Weights of a small transformer language model.
Size: 13 layers, 60.7M parameters.
Architecture: RMSNorm before each block, no biases in attention or MLP, normalized queries and keys, capped logits.
Training: a variant of Muon for these matrices, 1396M tokens, 10651 steps.
MLP neurons of a small language model. Each row is named by its layer, matrix (up: input weights) and neuron, and shows model dimensions 160-223. Each number is 200 + 30 x the weight over its row's rms, rounded and kept within 0 to 999.
After each neuron's rows, "fires on" lists the tokens most often at its 100 highest values on Wikipedia text that the model never trained on. A number after a token or word is its count.

L4.up1323,224,210,228,142,178,211,188,194,195,240,162,208,192,180,235,165,203,207,196,214,184,213,177,193,137,253,189,225,197,153,170,191,195,160,241,191,188,254,175,223,190,175,179,220,164,166,199,231,232,230,171,148,162,159,207,214,228,240,194,192,237,160,184,211
fires on: " \"" 61, " '" 6, " “" 5, " Black" 4

L6.up1438,174,215,198,178,145,226,169,177,185,177,223,232,173,243,182,231,157,192,244,231,192,188,198,213,259,172,194,184,240,139,217,241,194,199,188,189,202,212,163,179,183,137,169,183,206,199,171,216,197,208,216,244,183,230,206,215,221,198,216,245,243,186,199,194
fires on: " |" 59, "," 27, " /" 10

L6.up624,165,187,220,220,186,145,184,232,270,202,172,228,164,229,206,141,180,197,182,194,245,212,247,200,223,170,247,190,177,198,163,197,239,222,245,233,232,152,228,199,205,192,230,173,197,243,228,200,184,218,174,226,176,143,211,196,214,201,147,233,219,239,192,200
fires on: " with" 17, "\n" 17, "-" 15, " and" 9, ":" 8, " against" 5

L6.up1857,212,129,188,175,233,161,291,200,223,229,217,198,243,197,230,172,174,190,197,184,210,196,161,168,192,211,220,211,180,250,211,178,211,256,214,178,197,182,231,223,204,159,170,219,187,205,199,196,187,196,219,217,236,196,204,215,194,189,196,209,214,185,215,230
fires on: "." 29, "ur" 8, "ch" 6, "a" 5, "p" 4

L6.up750,196,182,248,141,182,184,192,236,170,207,210,178,175,177,212,151,166,207,218,146,271,186,159,140,175,184,216,143,222,144,245,245,230,252,176,207,172,213,228,207,259,168,136,188,185,224,217,244,230,299,237,165,150,200,231,195,190,206,207,222,174,181,232,169
fires on: " a" 42, " =" 29, " an" 12

L6.up1526,178,185,218,234,220,161,238,181,207,235,154,210,181,183,172,176,185,203,201,178,280,219,225,143,170,211,197,202,240,247,144,178,208,223,203,271,239,189,228,200,201,226,210,188,205,172,172,194,202,209,228,226,190,197,186,175,168,215,171,162,178,182,191,161
fires on: "\n" 53, " two" 4

L6.up1734,200,190,167,147,178,202,236,253,228,263,222,168,195,166,218,196,229,240,169,209,211,205,194,235,174,165,217,203,185,228,135,160,239,194,207,175,165,189,211,220,217,104,211,240,212,166,170,197,152,221,159,183,180,201,213,208,248,176,187,195,199,175,189,180
fires on: "-" 42, " there" 19

L6.up1904,148,176,205,181,149,212,184,237,221,179,267,188,157,192,223,189,180,164,202,188,196,178,208,228,178,201,196,170,175,204,159,198,189,242,185,148,259,232,233,203,136,149,154,194,129,207,245,177,155,211,167,167,210,220,206,236,181,156,156,199,173,214,183,162
fires on: " 1" 14, " $" 11, " 6" 8, " 2" 7, " //" 6, " 0" 6

L4.up375,170,216,224,207,206,119,169,230,228,205,233,217,126,218,202,223,208,178,235,210,196,255,173,207,154,193,205,212,239,188,233,184,231,112,205,160,180,197,210,238,215,178,242,214,188,207,217,198,198,177,183,198,191,240,262,211,142,201,148,207,162,225,246,212
fires on: "\n" 50, "el" 10, "au" 7, "P" 6, "oul" 4

L6.up1982,126,184,169,145,259,215,252,130,228,216,218,144,187,184,177,197,170,174,206,193,195,195,130,183,104,187,216,196,190,213,130,149,214,187,279,176,130,252,138,193,203,145,199,196,177,175,200,175,196,252,196,225,159,228,182,217,229,157,222,211,232,206,155,177
fires on: " to" 38, " on" 11, " for" 11, "See" 5, " in" 5, " towards" 4

L4.up1573,194,142,125,190,177,210,225,216,230,158,227,210,232,228,221,188,169,244,262,248,179,191,181,173,233,234,191,195,156,208,233,170,153,191,214,217,235,194,214,196,207,256,181,185,196,181,209,188,221,192,171,240,213,251,186,222,258,150,195,181,186,223,213,221
fires on: " 2009" 19, " Australian" 9, " 2014" 7, " Te" 6, " Australia" 5, "1989" 5

L6.up1644,186,210,197,166,258,252,198,200,195,172,246,192,151,215,200,222,203,180,198,167,207,206,152,216,221,149,224,205,167,202,179,303,233,177,221,220,199,161,220,215,196,189,230,227,206,206,190,227,193,212,199,234,208,199,213,234,244,178,139,249,226,205,184,194
fires on: " from" 53, "-" 16, "From" 7, ":" 5

L6.up1128,209,155,230,195,188,132,192,198,181,212,171,182,163,254,197,238,195,129,198,256,196,182,191,215,174,178,258,183,216,207,171,220,217,215,264,178,211,238,180,178,239,147,231,191,181,205,226,200,190,235,228,169,205,162,220,195,200,259,256,217,207,179,152,180
fires on: " a" 57, " for" 7, " first" 4

L4.up1508,169,187,184,200,254,224,212,217,241,221,183,152,241,185,218,175,210,183,198,157,234,170,237,259,170,155,169,208,231,209,222,205,219,237,216,206,208,212,206,224,188,187,162,191,178,173,195,216,147,248,209,187,133,154,215,244,152,233,120,181,180,236,236,228
fires on: " of" 64, "|" 30

L4.up1749,173,160,172,155,185,181,189,231,202,188,186,212,195,210,237,201,233,215,168,192,224,231,220,229,242,246,224,180,168,232,200,208,187,231,163,193,204,237,227,204,219,227,175,205,159,166,195,211,195,242,163,222,183,229,182,169,184,257,207,155,213,193,252,167
fires on: " |" 30, ":" 28, " Battle" 6

L6.up1139,245,206,226,157,169,160,199,213,195,269,170,203,233,214,234,199,231,164,236,176,182,254,176,182,165,205,200,151,183,212,223,173,133,194,179,166,203,191,199,230,230,181,170,170,175,216,178,246,240,221,181,173,154,268,202,205,169,249,255,257,208,177,224,211
fires on: " the" 34, " of" 17, " a" 10, " an" 8, "'s" 8, "a" 4

L6.up344,203,178,218,206,224,234,179,260,244,207,242,215,204,233,183,192,211,169,231,221,223,204,179,197,215,228,266,201,126,236,213,164,261,233,194,138,218,183,200,208,209,220,215,173,197,248,232,207,193,242,201,224,215,191,153,193,210,212,164,252,216,175,229,235
fires on: "\n" 39, "M" 25, "K" 14, "-" 6, "J" 4, "R" 4

L6.up66,139,239,206,200,174,193,202,169,171,199,151,217,151,195,217,213,184,153,173,234,166,227,265,246,211,175,137,203,182,130,201,160,232,218,222,219,220,187,228,204,217,189,221,190,117,192,180,217,195,207,259,256,170,188,179,234,229,203,189,175,211,197,175,172
fires on: "–" 71, "-" 15, " to" 9

L6.up146,156,218,227,143,183,197,208,158,242,223,174,163,230,195,218,187,140,189,230,230,255,189,162,186,182,182,188,168,223,189,223,219,203,208,175,217,220,218,207,259,233,160,199,196,177,229,201,213,212,220,206,162,169,233,167,241,197,199,187,207,185,189,230,287
fires on: " a" 42, "a" 9, " the" 9, "it" 4, "i" 4, " an" 4

L6.up1766,150,180,193,156,152,185,211,215,208,235,193,188,163,201,245,220,151,189,155,254,202,231,211,192,211,209,186,200,143,222,187,198,173,174,195,239,231,194,248,195,211,240,191,245,231,165,196,205,238,180,202,191,203,201,247,221,178,196,191,178,216,185,181,194
fires on: " \"" 40, " '" 6, "\"" 6, "'" 5, "ch" 4, "c" 4

L4.up31,185,203,179,149,169,231,189,205,215,196,216,215,239,197,176,222,180,227,228,186,246,234,182,209,205,197,168,141,229,187,181,189,240,191,163,176,226,241,211,176,210,189,198,181,177,194,185,223,179,175,212,177,195,241,150,186,159,171,188,196,195,223,290,173
fires on: "," 89, " not" 5

L4.up1783,179,142,198,183,157,186,235,152,209,250,170,201,170,147,191,192,225,168,199,187,175,217,277,198,239,189,215,166,148,232,207,181,189,183,239,248,190,217,195,184,180,193,200,215,181,185,212,201,168,258,143,206,171,244,206,146,220,230,217,223,213,167,261,187
fires on: ":" 70, ")" 17, " |" 8

L6.up251,220,177,229,172,201,164,184,209,243,265,168,230,149,147,193,142,175,206,204,187,205,203,249,186,216,188,115,234,192,202,152,187,232,186,217,168,178,204,178,196,216,214,206,174,163,152,243,181,186,232,228,217,212,200,197,142,248,225,156,175,248,218,197,186
fires on: " be" 43, " '" 18, " \"" 15

L4.up1160,215,231,192,190,212,195,215,199,214,216,214,235,169,116,220,220,211,223,186,192,225,194,222,150,163,229,202,148,145,173,193,161,213,165,243,163,148,198,280,207,190,199,196,211,87,186,203,221,174,192,223,220,208,216,247,166,222,230,203,214,159,172,169,209
fires on: "\n" 49, " a" 30, " an" 11, " the" 6

L4.up1408,225,189,177,150,276,188,225,233,151,215,177,165,243,229,223,230,251,214,187,262,190,234,153,215,249,191,205,236,205,227,210,154,236,161,187,247,234,271,133,221,182,195,115,249,136,181,262,192,129,151,183,217,183,243,186,159,198,195,156,200,198,197,190,158
fires on: " as" 54, " of" 6, "ut" 4, " the" 4

L4.up1513,216,204,138,232,251,237,190,201,143,235,249,233,191,255,166,226,128,217,207,228,178,194,183,252,264,109,160,150,190,159,210,190,249,187,206,213,166,187,263,203,199,195,186,200,170,233,194,224,180,193,200,213,223,164,222,216,199,241,153,170,242,194,203,184
fires on: " from" 62, " up" 7, " since" 6, "From" 6, " through" 4

L4.up208,190,223,161,235,247,217,210,252,165,175,287,218,176,253,185,179,209,207,209,205,217,182,192,242,258,176,238,209,189,165,203,234,197,219,197,205,257,194,206,237,209,165,257,176,150,187,144,174,244,205,218,202,177,190,201,163,227,316,160,223,190,214,170,167
fires on: " second" 16, "-" 16, "ian" 11, " other" 10, ":" 5

L6.up443,227,178,238,116,223,168,204,225,189,199,229,233,194,234,210,207,210,181,229,168,161,239,146,212,235,224,240,136,241,176,188,198,208,253,258,184,217,168,197,196,163,241,217,250,197,253,145,164,221,211,199,184,203,227,188,228,210,199,161,233,171,241,147,201
fires on: "==" 74, " ==" 19, " the" 6

L6.up1986,274,147,172,189,186,189,188,191,176,220,207,143,221,218,248,201,243,187,192,200,202,180,201,183,158,193,197,208,204,231,190,158,206,229,219,212,201,255,146,184,213,189,151,172,200,194,214,193,204,213,163,203,173,230,180,222,206,211,213,213,194,207,216,191
fires on: " of" 16, " Public" 10, " as" 8, "26" 7, " a" 6, " an" 6

L4.up1543,140,189,122,227,216,188,230,262,188,254,195,194,222,208,231,179,233,190,181,216,244,187,214,210,194,186,146,256,178,205,167,185,215,224,140,201,216,205,170,221,179,160,182,221,192,201,166,182,199,152,144,168,176,211,208,203,183,185,188,184,202,185,206,175
fires on: "-" 100

L6.up301,156,219,171,152,172,204,230,231,199,216,197,151,242,234,204,199,224,121,163,171,183,184,178,167,180,206,190,211,201,204,214,184,253,278,151,233,192,207,200,215,179,209,163,157,225,261,236,213,172,206,180,169,174,210,234,247,190,168,183,159,225,183,220,207
fires on: "." 71, ":" 12, "?" 6, "," 4

L4.up219,181,140,178,163,184,134,210,183,179,211,217,214,187,231,187,225,192,162,188,239,217,181,192,180,214,157,188,160,188,194,190,243,202,161,237,198,183,223,161,174,193,223,173,205,195,174,214,189,189,200,149,206,205,202,212,225,180,177,218,181,235,203,252,202
fires on: " |" 71, ":" 9, " =" 9, ";" 4

L4.up1439,220,284,131,200,182,174,238,132,192,168,225,193,212,194,199,211,152,215,178,229,191,151,195,192,212,175,233,200,233,193,189,121,163,167,234,185,172,204,175,198,209,180,172,195,187,184,201,188,141,219,171,250,158,220,165,219,165,231,141,241,207,197,233,187
fires on: " to" 75

L6.up256,188,154,234,210,197,203,219,255,200,186,209,236,167,199,170,165,214,204,224,201,259,187,188,198,186,148,193,203,206,205,218,202,194,175,196,177,169,181,227,189,229,117,147,199,219,268,183,231,197,197,198,205,237,204,193,242,187,201,199,140,148,221,147,199
fires on: "\n" 88, " of" 4

L6.up1124,172,181,219,223,168,185,183,213,239,221,192,145,154,176,259,192,234,208,158,176,182,247,187,198,245,151,208,202,192,227,233,179,197,212,221,149,194,248,181,245,215,232,165,200,164,185,188,192,209,217,213,207,221,196,217,191,220,240,192,199,267,201,203,189
fires on: " by" 18, " |" 17, " of" 14, " to" 10, ":" 6, " against" 6

L4.up350,200,263,161,172,183,215,232,191,210,209,208,214,192,204,172,178,282,212,192,186,237,204,224,247,209,203,165,152,218,153,210,221,231,176,144,229,178,162,221,198,172,197,191,203,188,244,201,169,215,222,240,216,218,188,187,154,177,205,154,240,215,224,199,233
fires on: " each" 20, " all" 16, " every" 13, " final" 7, " last" 6

L6.up1074,154,203,205,187,235,194,223,156,232,198,203,197,186,250,224,202,167,198,186,231,258,185,271,201,248,166,205,214,199,180,216,199,264,210,189,224,218,207,241,223,209,139,175,141,136,247,188,203,203,183,199,190,217,183,186,191,229,198,201,218,208,199,188,255
fires on: " and" 42, " with" 18, " as" 16, " or" 9

L6.up767,179,247,239,179,170,219,241,176,207,214,252,193,201,251,187,178,238,216,257,192,203,241,269,188,210,141,208,197,192,201,139,173,210,246,242,166,167,206,208,213,180,189,205,198,214,240,189,183,167,223,192,229,187,175,154,246,195,222,164,211,186,270,135,231
fires on: "==" 34, "." 20, ".\"" 11, " ==" 8, "\"." 7, " little" 6

L4.up650,234,198,138,171,155,208,256,198,197,236,175,167,251,231,203,167,185,199,205,172,238,208,202,160,209,182,173,168,167,214,153,189,211,259,233,223,237,211,222,222,180,134,160,147,173,219,203,202,165,173,205,225,184,245,160,160,179,236,201,220,167,216,229,147
fires on: " a" 71, " an" 13, " two" 6

L4.up1403,201,197,208,152,185,202,129,217,202,180,240,189,205,191,187,209,160,161,209,211,237,168,246,243,160,213,143,225,201,128,196,192,240,195,167,195,208,221,206,223,214,151,168,220,203,229,142,256,127,209,199,210,161,239,191,198,217,194,202,244,194,222,216,241
fires on: "," 92

L4.up2014,235,188,218,189,248,220,219,197,213,208,162,182,236,198,204,187,200,184,168,207,236,140,168,224,221,185,202,201,223,176,224,222,242,192,217,203,195,238,183,219,187,180,232,233,174,214,226,188,221,158,185,181,224,206,239,253,226,226,147,205,215,201,198,223
fires on: "|" 51, " |" 34, "-" 14

L4.up809,177,164,236,214,229,180,185,248,199,206,200,192,212,197,196,184,174,204,191,226,184,207,233,176,206,172,219,182,185,186,240,226,205,202,201,146,216,174,240,239,180,210,189,198,204,255,179,228,263,171,163,246,186,195,221,173,207,129,169,207,206,211,213,220
fires on: "." 42, " De" 12, " de" 5

L4.up666,173,152,204,236,239,200,213,207,225,145,209,208,187,237,224,207,190,199,201,180,188,227,255,177,197,170,117,206,213,225,150,154,211,211,270,179,199,207,196,219,187,215,190,227,154,181,144,126,179,172,162,214,222,215,162,143,269,195,261,210,175,171,176,194
fires on: "==" 68, "===" 20

L6.up476,165,201,195,234,224,221,201,147,225,192,215,179,204,252,188,216,185,218,232,206,218,195,198,210,261,211,197,168,228,202,152,142,219,174,220,187,184,186,243,218,232,206,158,194,184,188,177,220,202,147,157,193,190,203,194,203,205,204,183,259,231,201,210,217
fires on: " and" 33, " to" 19, " brother" 7, " or" 4, "," 4

L6.up1950,173,194,226,156,191,180,206,216,208,216,183,185,177,241,203,159,260,224,202,185,226,262,147,178,223,167,208,180,201,198,221,199,214,269,219,187,182,174,214,167,217,208,216,224,220,241,183,154,231,148,238,236,248,159,204,233,240,197,222,233,198,189,171,233
fires on: "==" 76, " ==" 21

L4.up1281,220,190,174,200,199,235,198,160,196,225,208,206,210,194,228,243,195,173,207,223,233,238,185,189,221,146,162,220,164,228,185,161,196,202,228,196,136,145,128,249,198,178,211,179,239,224,200,209,179,252,195,246,218,204,228,236,152,197,213,242,176,215,251,160
fires on: "el" 27, "ern" 11, "re" 7, "ky" 5, "ithe" 5

L6.up445,134,161,252,202,181,195,192,225,215,206,188,204,156,287,149,235,200,232,199,178,181,210,238,201,175,204,113,262,158,229,204,169,203,224,237,231,194,187,202,216,216,182,182,204,187,223,209,191,169,197,175,235,197,202,209,236,295,157,203,159,237,215,224,194
fires on: "\n" 33, " home" 9, "v" 7, " of" 6, " in" 5, "am" 5

L4.up155,145,217,157,188,182,185,143,210,200,206,203,241,189,252,191,206,190,224,219,205,123,235,254,145,164,139,202,222,178,202,252,206,255,171,204,130,162,169,161,162,158,238,184,220,166,122,224,179,185,201,210,140,183,215,245,225,216,162,179,191,190,184,163,223
fires on: " to" 40, " of" 27, " with" 5, " by" 4

L6.up60,173,163,149,160,188,233,219,188,220,210,182,229,185,214,244,223,176,167,166,246,181,240,244,170,220,203,227,187,240,233,165,235,174,173,276,220,214,189,180,236,170,216,195,239,179,198,219,242,221,230,222,232,186,196,213,207,174,207,187,172,189,197,227,191
fires on: " at" 26, " of" 19, "b" 9, ":" 7, "qu" 6, " the" 4

L6.up550,209,177,178,165,219,178,205,182,217,155,272,131,169,223,233,213,233,222,244,184,214,235,186,178,267,200,166,213,190,214,188,198,200,232,198,211,188,189,182,211,141,172,194,209,142,172,231,147,186,263,205,207,231,233,213,187,245,192,232,195,209,212,215,246
fires on: " later" 17, " then" 15, " 13" 13, " rel" 7, "-" 6, "iv" 4

L4.up1584,193,195,230,161,137,207,205,250,210,269,143,203,145,212,212,214,201,172,216,230,191,224,200,166,177,229,157,203,222,173,150,150,221,248,198,246,201,225,252,233,222,229,224,204,171,138,227,188,222,158,188,223,229,215,216,228,238,219,229,151,244,206,157,145
fires on: " \"" 83, "oy" 4

L6.up752,168,148,208,200,231,185,215,219,181,253,221,143,245,186,188,149,245,123,235,209,204,231,136,246,206,228,175,203,166,175,113,225,220,216,213,257,270,209,199,223,234,219,235,160,172,199,249,213,151,229,205,255,192,236,179,190,203,210,144,241,223,244,189,226
fires on: "-" 29, "=" 26, "." 8, "\n" 8, " th" 7

L4.up1049,216,197,153,212,203,187,173,203,169,171,173,172,219,184,180,204,159,225,230,202,189,167,175,233,223,197,235,238,213,209,161,156,251,226,202,217,197,203,220,184,236,190,216,150,225,192,226,195,227,211,204,221,192,212,211,243,236,238,207,166,194,216,184,222
fires on: " age" 27, " ag" 8, " University" 7, " aged" 4, " mad" 4

L6.up351,187,193,221,277,153,229,195,195,192,175,190,170,167,190,197,191,248,210,197,211,204,297,202,208,240,163,202,191,246,209,167,208,201,176,240,186,186,166,189,194,139,180,210,234,209,214,268,191,197,216,177,119,224,202,194,212,225,223,238,191,235,199,200,158
fires on: " |" 49, ":" 6

L6.up824,173,191,156,165,219,241,155,136,235,256,163,219,174,149,180,211,192,97,182,186,209,216,211,185,199,193,196,225,156,164,155,223,200,243,195,198,268,214,158,220,216,217,217,182,147,234,164,211,185,211,173,218,204,213,221,198,297,242,189,199,218,202,191,217
fires on: "-" 55, " Mos" 5, " Mik" 4

L6.up757,188,222,203,201,214,199,221,248,209,196,177,188,168,191,216,204,210,191,183,232,192,223,192,222,171,175,199,195,194,134,182,194,208,152,197,215,172,231,177,198,181,214,192,186,168,129,183,178,197,214,193,219,253,160,235,213,187,223,170,195,257,219,207,184
fires on: " of" 23, " for" 10, " such" 8, " this" 8, " to" 6

L4.up619,191,224,185,182,230,199,201,192,166,167,178,174,209,216,165,188,213,218,257,190,175,232,172,160,178,157,207,213,174,208,192,136,174,186,219,207,213,189,247,216,241,170,231,173,148,221,194,172,195,219,208,202,147,155,211,179,208,261,147,221,207,207,188,165
fires on: " for" 19, " with" 15, " to" 10, "o" 8, "p" 5

L4.up296,245,228,205,168,185,174,200,190,212,236,199,225,150,195,187,236,194,204,163,228,187,210,199,166,200,169,219,149,215,211,95,164,192,179,198,226,194,124,179,211,189,155,204,197,210,174,192,218,205,162,210,170,241,179,268,142,190,199,191,221,214,171,219,162
fires on: "k" 16, "in" 16, "u" 7, "c" 5, "ky" 5, "ki" 4

L6.up810,105,202,182,159,230,189,208,247,203,261,158,212,161,203,196,156,202,159,240,234,198,232,197,225,186,242,175,199,205,177,202,180,183,242,255,205,188,266,204,232,227,169,143,205,195,166,216,217,258,197,191,199,234,224,235,202,164,184,146,238,211,169,157,225
fires on: " \"" 38, "-" 22, " as" 8, " '" 5, "st" 5, "." 4

L4.up1474,191,251,198,120,214,209,194,184,231,219,192,196,175,221,172,176,212,202,199,259,208,204,157,163,191,230,213,211,137,199,152,158,200,248,238,237,191,155,257,212,226,190,170,213,155,190,207,207,176,194,197,200,174,233,210,235,194,190,183,178,225,240,191,210
fires on: " \"" 34, " Win" 7, " Ros" 5, " Kat" 5, " Director" 4, "You" 4

L6.up911,220,200,205,144,232,208,253,228,198,210,204,253,206,173,179,187,209,221,205,173,233,175,186,204,171,222,186,170,208,228,233,197,189,158,177,176,225,197,200,255,212,124,188,224,175,246,168,191,175,163,197,185,193,195,257,180,270,265,146,204,213,250,241,201
fires on: " |" 28, "-" 9, "z" 7, "’" 6, "b" 5, "av" 5

L6.up1792,157,145,268,152,195,195,183,155,209,252,141,168,138,219,225,225,178,232,168,173,177,195,210,209,186,195,216,205,195,179,182,228,201,188,244,200,123,237,171,215,217,143,201,194,166,174,171,176,176,207,193,258,210,157,195,225,204,207,215,215,188,198,149,169
fires on: " in" 42, " for" 16, " to" 12, " of" 8

L6.up1187,194,190,201,169,213,183,209,220,245,211,243,247,183,154,204,216,135,190,188,209,229,156,201,112,144,189,212,192,194,220,243,207,212,200,249,198,195,186,212,198,179,244,201,195,169,118,216,184,210,217,211,214,198,257,165,200,144,232,221,250,177,217,152,209
fires on: " a" 49, " the" 6, " f" 6, " al" 4, "ud" 4

L6.up482,197,192,186,162,208,274,205,237,190,201,182,241,184,168,266,152,185,223,303,164,166,233,206,195,178,152,189,206,180,238,181,226,216,277,220,158,184,172,190,181,148,217,200,203,151,162,211,240,179,218,208,213,221,186,232,198,245,190,144,149,189,160,224,182
fires on: " with" 40, " left" 6, " that" 5, " to" 5, "-" 4, " has" 4

L4.up808,177,151,157,164,179,148,194,178,182,193,192,270,224,215,197,203,141,192,208,157,229,124,216,135,246,241,180,121,149,167,171,194,247,231,180,156,219,238,225,211,244,177,214,219,192,188,201,209,148,216,184,217,179,210,200,211,194,171,233,183,171,150,225,207
fires on: "," 84

L4.up299,155,152,239,180,231,265,162,186,173,206,180,191,160,213,212,237,211,159,196,203,163,187,204,284,275,220,170,230,209,167,190,175,250,254,237,179,224,183,181,190,187,256,233,150,185,181,231,199,202,190,183,234,215,250,218,217,202,243,202,188,228,199,210,227
fires on: "-" 30, " home" 13, " State" 5, " native" 4

L6.up617,206,161,204,181,188,148,203,212,202,180,212,176,227,241,215,167,204,162,178,191,215,259,130,162,224,226,199,205,219,251,220,212,285,203,201,197,222,209,221,290,187,188,145,217,180,248,208,239,172,187,164,209,183,174,188,183,190,155,204,225,194,195,164,273
fires on: "." 100

L6.up994,171,225,175,192,208,214,229,203,202,212,184,188,223,190,231,177,201,228,180,208,239,241,224,237,207,173,155,228,215,196,159,189,228,200,200,191,172,165,228,215,189,181,184,207,173,196,213,205,201,175,212,240,178,191,232,209,193,215,167,170,204,197,171,208
fires on: "-" 55

L6.up1465,138,186,244,198,244,199,215,229,240,207,219,245,177,276,220,173,208,187,201,161,247,198,242,228,174,157,197,185,184,230,234,180,197,200,209,189,218,190,236,197,225,110,153,204,146,230,156,215,144,195,248,196,205,167,245,266,217,204,211,160,209,218,195,223
fires on: " of" 63, "-" 8

L6.up1940,205,185,176,164,253,210,203,201,189,203,203,248,197,215,248,195,193,223,187,164,149,237,170,180,193,181,179,190,186,233,133,180,209,190,252,165,240,193,145,195,193,198,191,209,173,191,230,171,182,162,190,225,160,202,163,154,228,223,188,150,166,172,179,197
fires on: "===" 31, "==" 18, "American" 5, "bi" 5

L4.up2018,218,175,199,199,193,165,181,168,215,169,272,189,158,220,241,173,227,141,229,192,218,199,204,272,183,239,181,242,209,199,175,236,201,196,256,167,199,217,193,221,174,183,227,200,189,193,233,211,222,148,213,227,213,226,210,286,194,167,130,172,210,228,218,220
fires on: "\n" 87, " 16" 6

L4.up426,158,144,206,249,266,190,225,185,145,232,219,208,189,174,222,161,264,242,195,203,214,200,181,216,239,155,205,230,189,215,212,221,187,166,191,197,181,206,173,232,205,201,216,176,231,200,223,227,157,208,226,180,213,265,263,202,228,224,190,200,194,245,214,204
fires on: " by" 26, "-" 23, " re" 16, " from" 11, " in" 6, "sh" 4

L6.up629,206,202,231,195,180,215,188,238,170,244,198,246,174,172,221,182,239,221,206,217,174,147,227,117,161,120,179,161,190,210,203,189,167,233,276,138,215,273,178,193,175,152,194,178,189,193,208,222,213,234,192,169,244,270,234,184,258,213,198,193,267,227,147,219
fires on: " |" 51, ":" 16, " the" 8, "ah" 4

L4.up1540,224,174,130,159,171,176,181,198,214,194,183,178,173,189,222,221,166,218,209,187,197,224,198,163,253,163,251,182,169,279,167,165,223,123,218,162,182,266,178,230,193,257,209,235,223,175,223,241,239,195,220,166,223,182,186,244,194,207,197,237,204,227,175,221
fires on: "," 24, " to" 11, " of" 8, " by" 8, " when" 4, " gener" 4

L4.up868,266,198,204,242,186,210,248,198,235,227,239,182,143,163,244,130,215,203,203,223,174,151,228,197,243,165,165,185,133,184,160,192,231,184,223,164,281,201,174,197,195,179,200,184,234,189,188,226,162,230,210,195,191,225,172,174,189,262,211,158,204,123,212,217
fires on: "les" 17, " La" 14, "le" 11, "Le" 7, "La" 6, "sh" 4

L6.up1242,246,170,172,117,225,161,228,209,221,221,213,167,175,176,245,200,181,146,215,212,244,263,181,215,154,193,197,175,244,161,216,165,176,244,249,175,188,203,175,223,242,247,246,202,174,280,171,201,219,205,213,201,206,208,193,183,125,198,226,136,198,170,202,290
fires on: " the" 32, " An" 6, " one" 6, " a" 6, " an" 5, "\n" 5

L4.up1519,222,136,217,225,169,185,135,185,217,280,181,229,206,163,176,177,183,234,170,196,177,211,250,130,241,156,225,211,203,163,188,149,266,215,229,241,211,207,135,165,169,232,199,173,196,204,207,218,211,249,184,262,180,174,193,138,243,196,182,196,203,204,197,155
fires on: " in" 29, " on" 16, " at" 8, " |" 8, " 19" 5, " 18" 4

L6.up1997,161,188,252,162,235,161,216,203,165,238,262,193,180,149,154,167,185,188,209,188,217,212,169,177,196,187,187,233,207,172,212,182,205,178,178,184,245,208,210,216,224,226,213,194,220,154,248,224,194,217,224,185,255,195,210,198,250,209,242,221,214,234,156,252
fires on: "-" 20, " of" 19, " at" 9, " All" 7, " the" 7, " in" 6

L6.up672,174,196,217,243,215,186,196,221,308,257,224,166,226,214,209,200,206,182,246,186,223,228,209,238,186,213,223,186,202,214,133,168,172,174,197,197,246,193,190,227,168,227,203,182,159,160,243,217,168,210,164,188,208,231,197,171,162,261,235,189,139,208,144,202
fires on: "\n" 30, "=" 24, "A" 15, "===" 14, " any" 5

L6.up125,192,182,153,212,200,252,186,240,209,265,196,173,218,182,159,143,184,217,191,234,202,189,219,198,149,181,222,239,169,227,144,210,183,218,253,251,203,215,209,208,209,185,213,164,200,186,205,170,157,218,167,169,193,215,216,247,210,178,182,133,215,178,204,202
fires on: "as" 16, "-" 15, "les" 14, "o" 7, "us" 6